Weights of a small GPT-style language model, trained from scratch on English Wikipedia.
Size: width 256, MLP 1024 tanh GELU.
Architecture: learned positions, tied embeddings.
Training: a variant of Muon for these matrices, 430M tokens, 6634 steps.
MLP neurons of a small language model. Each row is named by its layer, matrix (up: input weights; down: output weights) and neuron, and shows model dimensions 64-191. Each number is 128 + 24 x the weight over its row's rms, rounded and kept within 0 to 255.
After each neuron's rows, "fires in" lists the words (lower case) most often at its 100 highest values on Wikipedia text that the model never trained on.

L2.up97 [104 119 122 132 140 110 102 139 124  91 159 125 138 147 120  80 141  96 120 128 112 143  95 150 129 168 114 128 159 151 163  51 147 118 162 154 143 160 112 150 107 144 107 145  91  95 119 113 186  63 173 118 119 170 133 112 108 123 148 132  92 128 141 121 123 131 141 130 135 137 148 112 109 131 102 113 138 133 134 114 131 124 142 102 136  90 124 163 126 111 143 110 129 138 101 141 133 132 101 118 105 160 125 123 136 100 119 204  60 156 137 135 168  97 134 134 110 110 118 106 130 100 146 118 126 157 157 100]
L2.down97 [ 99 153  99 108 142  95 116 120 147 121 103 116 127 119 120  85 130  77 148 129 160 140 134 168 166 131  94 159 141 119 113 110 140  88 120 134  82 137 114 130 108 159  90 141 127 130 164 148 184 124 132  88 145 186 149 100 148 105 149 133  82 140 121 164  86 127 136 143 131 112 133 125 123 125 128 158 141 181 142 105 131 112 107 123 152 136 133 156 112 118 116 158 128 113  97 127 170 127 101 132 142 119 119 114 124  99 121 131  99 143 149  89 115  87 127 107  97 129  99 139 163 135 139 123 121  99 131 184]
fires in: "first", "last", "next"

L3.up832 [130 121 132 136 167 123 130 138 112 126 122 125 136  99 116 118 144 111 111 124  81  92 147 109 144 137 101 135 141 129 149 133 128 123 124 135 139 134 178 130 128 127 159 126 130  81  85 131 130 173 154 114 136 102 152 130  93  79 136 163 100 154 108 118 138 140 115 171 161 123 125  78 117 145 115  99 120 170 104  84 151  92 128 132 129 153 157 165 118 105  74 122 140  75 117 136 121 122 118 116 170 156 131 120  85  91 137 146  68 175 131 154 138 132 122 116 137  82 117 125 158 131 154 143 108 156 154 121]
L3.down832 [116 154 128 109 142 100 112 112 107 149 135 142 120 124 153 113 135 104 145 144 121 135 126 154 137 128  95 129  80  94 154 168 129 175 121 153 125 145 114 161 103 163 125  96 151 163 140 102 110 101 130 136 176 133 126  86  95 105 111 119 131 144 125 125  98 170 114 145 153  95 113  78 134 123 185 115 147 135 121  95 155  92 134 140 130 160 125 148 136 122 111 126 119 157 138 137 115 118 126 140 126 167 118 100  56 118 128 148 127 115 133 130 132 121 102 112 121 117  78 163 128 128 174 140 130 129 116 131]
fires in: "system", "first", "safety", "just", "final", "synthesizer"

L4.up823 [113 113 131  97 177 184 137 105 115 123 154 107 147 168 154 130 120 148 122 125 156 108 125 120 116 140 112 127 139 146 146 163  92 119 126 147 119 146 138 138 132 142 131  91 142 109 130 109 127 127 102 128 142 125 140 132 110 103 139 143 116 180 146 124 165 117 108 146 125 122 138 146 141 153  95 102 150  88  91 167 133 129 138 139  86  87 143 108 125 127 140 132 103 137 104  81  85  76 123 132 136 146 132 137 101 118 153 120  93 134  86 146 136 104  80  87 145 119 123 118  98 142 119 113 162 112 169 137]
L4.down823 [106 119 124 126 135 130 107  92 145 132 170 119 151 155 161 159 158 134 120 118 128 122 109 112 108 113 141  82 179 130 138  93  96  93 130 144 123 172 141 151 136 139 141 120 114 130 113 110  88 110 105 166 154 121 148 107 167 142 132 175 109  93 173 127 141 124 137 122 119  99 107 120 121 133  98 124  63 112 164 114 149 117 127 122 118 117 141 155 165 145 127 136 205 126 175 167 112 109 100 101 150 115 127 122  96 124 131 121 112 132  87 160 122 113 162 155 161  95 128 150  78 110 154  87 123 149 121 132]
fires in: "become", "between", "been", "of", "before", "being"

L3.up575 [159 129 125 127 119 146 143 147  87 141  97 110 171 120 146 129 154  87 115 117 120 152 141 134  70 156 108 125 157 119 116 147 142  95 138 187 152 151  92 110 149 147  98 153 115 105 150 121 149  88 143 115 154 167 122 151 144 148 137 164 120 146 138 134 127 182  99 112 119 135  90 132  99  59 147 112 131 142 114  90 143 108 130 107 122 111 133 174 110 119 119 101 106 121 123 134 121 143 131 141 147 110 109 141 150 131  96  85  71 134 139 136 135 109 159 148 150 147 168 125 134  95 126 153 125 112  99 105]
L3.down575 [123 150 137 162 164 128 147 109 130 134 123 134  74 155 101 137 159 119 128 110 162 117 145  79 174 170 113 163 108 115 158  98 138  99 124 155 129 125 169 124 131 137 105 175 145 132 139 133 172  87 131  84 147 146 143 134 101 147 150 165  87 162 114 136 115 143 120 137 127 138 102 122 147  92 159 130 120 130 137 125 148 104 157  92 192 152 137 147 107 141 116 124 101 112 124 115 142 130 124 104 145 114 130 152 104 105 105 153 127 139 171  84  90  68 110 121  77 113 116 123 158  77 112 140 149  97 119 102]
fires in: "first", "national", "only", "largest", "primary", "last"

L8.up376 [108 115 151 138 144 148 146 146 151 121 119 116 160 135 145 134 170 136 141 145  95 101 134 136  97 148 162 120 123 143 129 104 128 147 123 128 196 131 102 118 134 158 128  92 126 184 158  98 135 106 134 142 144 103 168 103 103 138 121  92 124 125 106 131 151 124 114 133  96 112 126 107 127 101 165 132 112 121 154 120 151 127 158  83  81 146  86 114 106 126 156 121 129 149  97 138 113 124  94 185 102 120 137 120 113  73 159 107 143 102  96  97 109 122 105  92 136 152  98 111  93 143 150 136 133 107 140 128]
L8.down376 [128 132 105 126 121 190 123 158 133 151 121 116 114 138 142  99 194 183 104 124 142 123 109 134 110 116 114 122 149 139 124  97 124 140  96 128 142 154 136 148 125 124 128 113 118 100 154 113 143  92 135 137 115 137 162 130 111 151 123 109 153 127 112 104 121 183 114 138 121 148 110 170 167 104 140 155  95 105 149 152 128 150 162 128 116 125 126 108 102 122  91 129 163 130 123 109 107 105 155 124 114 150 117  90 108 109 113 129 184 125 149 108 135 138  90 139 108 103 152 113 139 128 104 114 114  91 116 122]
fires in: "in", "to", "with", "representing", "by"

L6.up524 [151  83  78 107 144 114 158 111  87 134 128 151 112 175 100 150 184 145 140 113 100 103 143 140 107  68 150 115 140 134 131 131 116  90  81 145 132 149 121 122 133 128 143 145 105 118  91 116 149 122 122 166  97  74 142 146 102 139 139 172 127  90 125 134 165 137 146 111 130 130 149 121 139 141 188 121 116 140 140 119 139 128 153 149 103  95 108 115 126 170 161 110 114 114 147 117 144 197 128 137 150 129 104 104 156 132 135 138 131 141  95 134  80 138 161  89 130 133 108  97 100 165 114  85  94 148 119  95]
L6.down524 [155 134  96 127 101 127 133 112 146 132 143 151  80 152 150  96 196 131 140 114 114 135 116 130 145 119 121  95 144  90 135 123 156 120  98 103 119 141 141 112 141 143 155 120 160  88 101 135 112 151 132 156 159 114 155 106 128 185 140 127 111  92 119 111 122 101 144 188  98 102 133 126 132 135 131 122 144  89 118 142 137 139 146 123  91  89 119 115  95 164  89 156 127  97 119 159 162 133 114 139 152 132 150 115 162 153 111 123 115 137 134 153 163 103 162 133 103  92 125 179 173 144 111 104 121 124 135  86]
fires in: "is", "be", "are", "liquide", "highest"

L8.up773 [118 111 166 139 112 161 102 153  95 135 125 146 114 128 123 118 179 143 141  84 140 110 146 155 134  98 115 153 138 162 138 132 177 165 149  93 203  80 144 101 118 176  78 106 120 129 125 118  93 118 118 101 154 135 136 132 107  98 139 137 106 181 121 151 141 131 123  83 151 139 107 133 145 139  91 152 100 146 124 140 175 131 145  82 123 173 126 160 111 151 114 142 143 119 101 113 133  96 122 108 144 101 134 128 165 141 131 100 117  94 144 110 113 108  61 136 142 114 105 119 110 151 113 139 135 145 149  65]
L8.down773 [120 145 139 107 160 171 146  94 106 132 144 142 101  94 120 117 176 109  81 166 108  99 139 114 111 114 109 135 130 185 105 129 133 139 111  88 184  75 116 136 160 139 134 128 134 137 134 140 138 125 149 127 147 146 132 111 124 140 163 110 165 161 136 140 110  93 131  98 133 111 119  99 127 142 129 150 112 127 142 160 145 102 118  95 114 153 123 126 133 137 134 121 101 128 127 109 163 127 128 109 119 137 154  70 159 146 145 105 110 155 107 102 129 127 104 107  68 155 145 107 106 164 110  95 129 103 157 113]
fires in: "in"

L4.up118 [109 116 123  76 157 124 130 156 163 111 106 119 145 117 139 103 142 158 121  97 141 113 141 129 117 149  95 120 117 164 165 139 161 102 100 153  89 171 158 167 140 126 119 110 148  93  79 143 155  71 122 121 138 128 142 115 172 150 136  91  93 102 140 105 147 106 151 128 162 121 105 123 131 111 102 101 114 113 167 131 138 113 117 118 106 140  96 158 126 133 124 110 107 155 148 179 136 133  88  84 128 119 174 142 145 126 153 164 105  85 139 129 165  99 155 141 137 126 155 106 141 132 151 138 122 147 113 124]
L4.down118 [121 165 161  89 130 112 115 122 146  78 102 129 139 124 148 111 142 103 109  91 136  97 143 114 159 174 150 152  96 159 132 109 143 112 116 167 106 117 128 118 181 145 150 131 123  99  85 144 124 131 152 118  94 148 127  88 158 138 128 114 120 124 117 155 167 116 186 131 173 115 109 141 120 137 108 104  96 119 156 131 122 123 130 124 149 121  77 178 127 103 118 164 117 169 153 135 131 151 122 139 161 122 125 148 145 142 118  97 106 157 127 166 159  88 143 103 106 101 116 140 156 143  88 130 115 163 110 129]
fires in: "second", "third", "first", "next"

L10.up119 [192 150 113 167  99 143  83 143 118 146 148 126 117  90 151  93 155 145 130 149 155  64 102 128  98 116 131 138 108 109 158  92 152 113 109 127  79  98 107 130 122 160 148 123 152 138 142 110  97  82 151 117 114 134 156 125 140 134 137 105 157 116 106 156 112 167 123 164  81 124 135 117  96 158 201 122 132 133 106 141 154 145 150 135 162 175 101 146 133 161 177 129 124 101  85  75 146 113 101 112 105  86 146  88 105 128 116 161 167  94 156 114 152 157 104 138 110 164  95 101 169 123 135 143 110 103 143 157]
L10.down119 [100 145 162 140 117 124 137 115 140 145  68 137 156 114 148 106 159 137 142 150 139 146 148 112  85 164 143 197 142 140 143 126 121 169 117 130 141 107 102  84 135 136 106 113 140 117 156 142  91 108 184 174 148 116 141 129 131 113 158 106 166 148 100 156 112  84 142 111 102  96 102 131 120 122 145 141 131 108 107 120 156 165 128 134  83 116 182 122  89  97 153  94 162 129 128 179 149 139 132 149 122 131 167 121 136 105 117 103 125 139 136 166 126 152  95 143 155 127 142  98  69 143 161 101 111 118 149 105]
fires in: "in", "including", "new"

L2.up589 [134 128 131 108 141 106 149 105 119 132 106 106 131 153 136 178 106  91 124 134 120 108 119 139  90 147 103 118 146 108 155 165 109 142 133 106 172 110 132 101 133 116 129  87 118 151 141 142 132 106 128 154 139 136 152  93 129 120 130 102 154 124 171 151 132 141 134 139 164 103  90 120 131 100 168 171 106 102 119 153 142 118 118 155 105 130 141 130 137 155 175 158 148 115  89 106 138 117  65 133 129 150 131 117 117 115 142 155  79 162  99 129 166 100 100 121 140 140 122 113 101 111  99 127 115 106 129 132]
L2.down589 [122 174 110 111 160  89 106 143 147 137 107 136 122  94 123 126 117 162 162 168 141 115 168 146 111 144 105 145 124 114 182 127 122 100 127 164 108 147 165 164 115 124 150 111 124 149 112 143 114 148 106 167 136 101 140 143 166 108 125 144 116 156 148 138 140 137 126 119 133  84 128 114 105 120 106 102 112 139 132  83 108 125 123 140 109 149 128 108 113 108 164 128 139 130 138  96 131 150 128 122 135 129 129 118 155 129 137 158  89 122 161 148 117 116  94 144 131  87 149 119 115 138 129 150 170 112 126 125]
fires in: "be", "people", "as", "become", "being"

L3.up211 [152 108 146 149 114 148 115 132 109 130 117  95 124 117 141 136 133 157 102 108 117  90 171 112 102 133 116  83 139 124 112 110  93 144 124  98 137  85 112  96 124 174 112  99 103 115 136  93  97  84 116 133 152 149 129 105 150 167  73 148 138 164 124 132 197 153 124  72 115 136 107 156 132 154 123  98  78 149 115 158 163  86 169 147 119 126 151 143 162  87 129 162 153 132 109 103 154 108 148 141 162 152 106 129 143 129 113 130 147 123 168 101 118  84 113 130 128  90 117 129 134 105  96 149 100 131 123 108]
L3.down211 [ 93 121  93 147  99 137 136 120 110 122 107 144 131 115 130 124 158 119 116 106 112 113 131 119 142 135 147 153 128 113  91 111 135 143 114  67 170 112  86 137 107 211 187 120 124 151 137 127 123 127 127 129 106 162 127 133 126 147 156 136 141 167 157 140  88  80 128 138 130  86 113 137 132 162 143 120 134 103 101 142 121 125 160 102 112  70 112  81 103  90 131 115 155 135 114 134 154 153 166 123 118 126 144 116 151 123 115 140  94 177 125 170  98 145 100 131 112  98 145  64 131 144  91 131 136 130 136 126]
fires in: "in", "council", "us", "township"

L10.up1009 [154 166 157 122 159 157 120 138 146 123 121  91 140 153 110 150 158 152 129 127 131  66 175 161  96 105 152 120 113 171  98  82 123 140  98 150  88 135  72 146 127 201 110 114 136  99 131 122  88  96 146 114 171 147 153 186 144 159 121 145 161 143  92 126 148 104 130  79  92 149  97 123  98  90 154 104  79 125 107 164 173 132 162 114 137 168  93 126 142 124 162 106 161 132  87 129 120 152 128 103 128 136 148 104 140 114 154 156 144  78 118  92 124 115  64  83 153 133 108 116 154 129 114 137 149 125 136 116]
L10.down1009 [122 117 128 168 131 151 111 141  93 141 120 158 117 117 132  95 188 185 119 140 136  80 172 110 109 137 120 116 111  96 122 117 132  82 106 136 115  77 123 131 119 129 136 142 112 147 146 148 127  72 112 121 168 120 125 125 154 142 125 116 145 119 124 139 114 140 140 104 119 149 168 144 146 127 128 136 127 117  98 181 163  87 135 107 106 139 114 134 120 112 126 151 133  92 119 130 126  98 135  74 117 144 177  77 149 105 106 138 148 112 109 124 168 142 117 136 106 134 133  85 124 151 126 132  83 137 154 125]
fires in: "in", "including"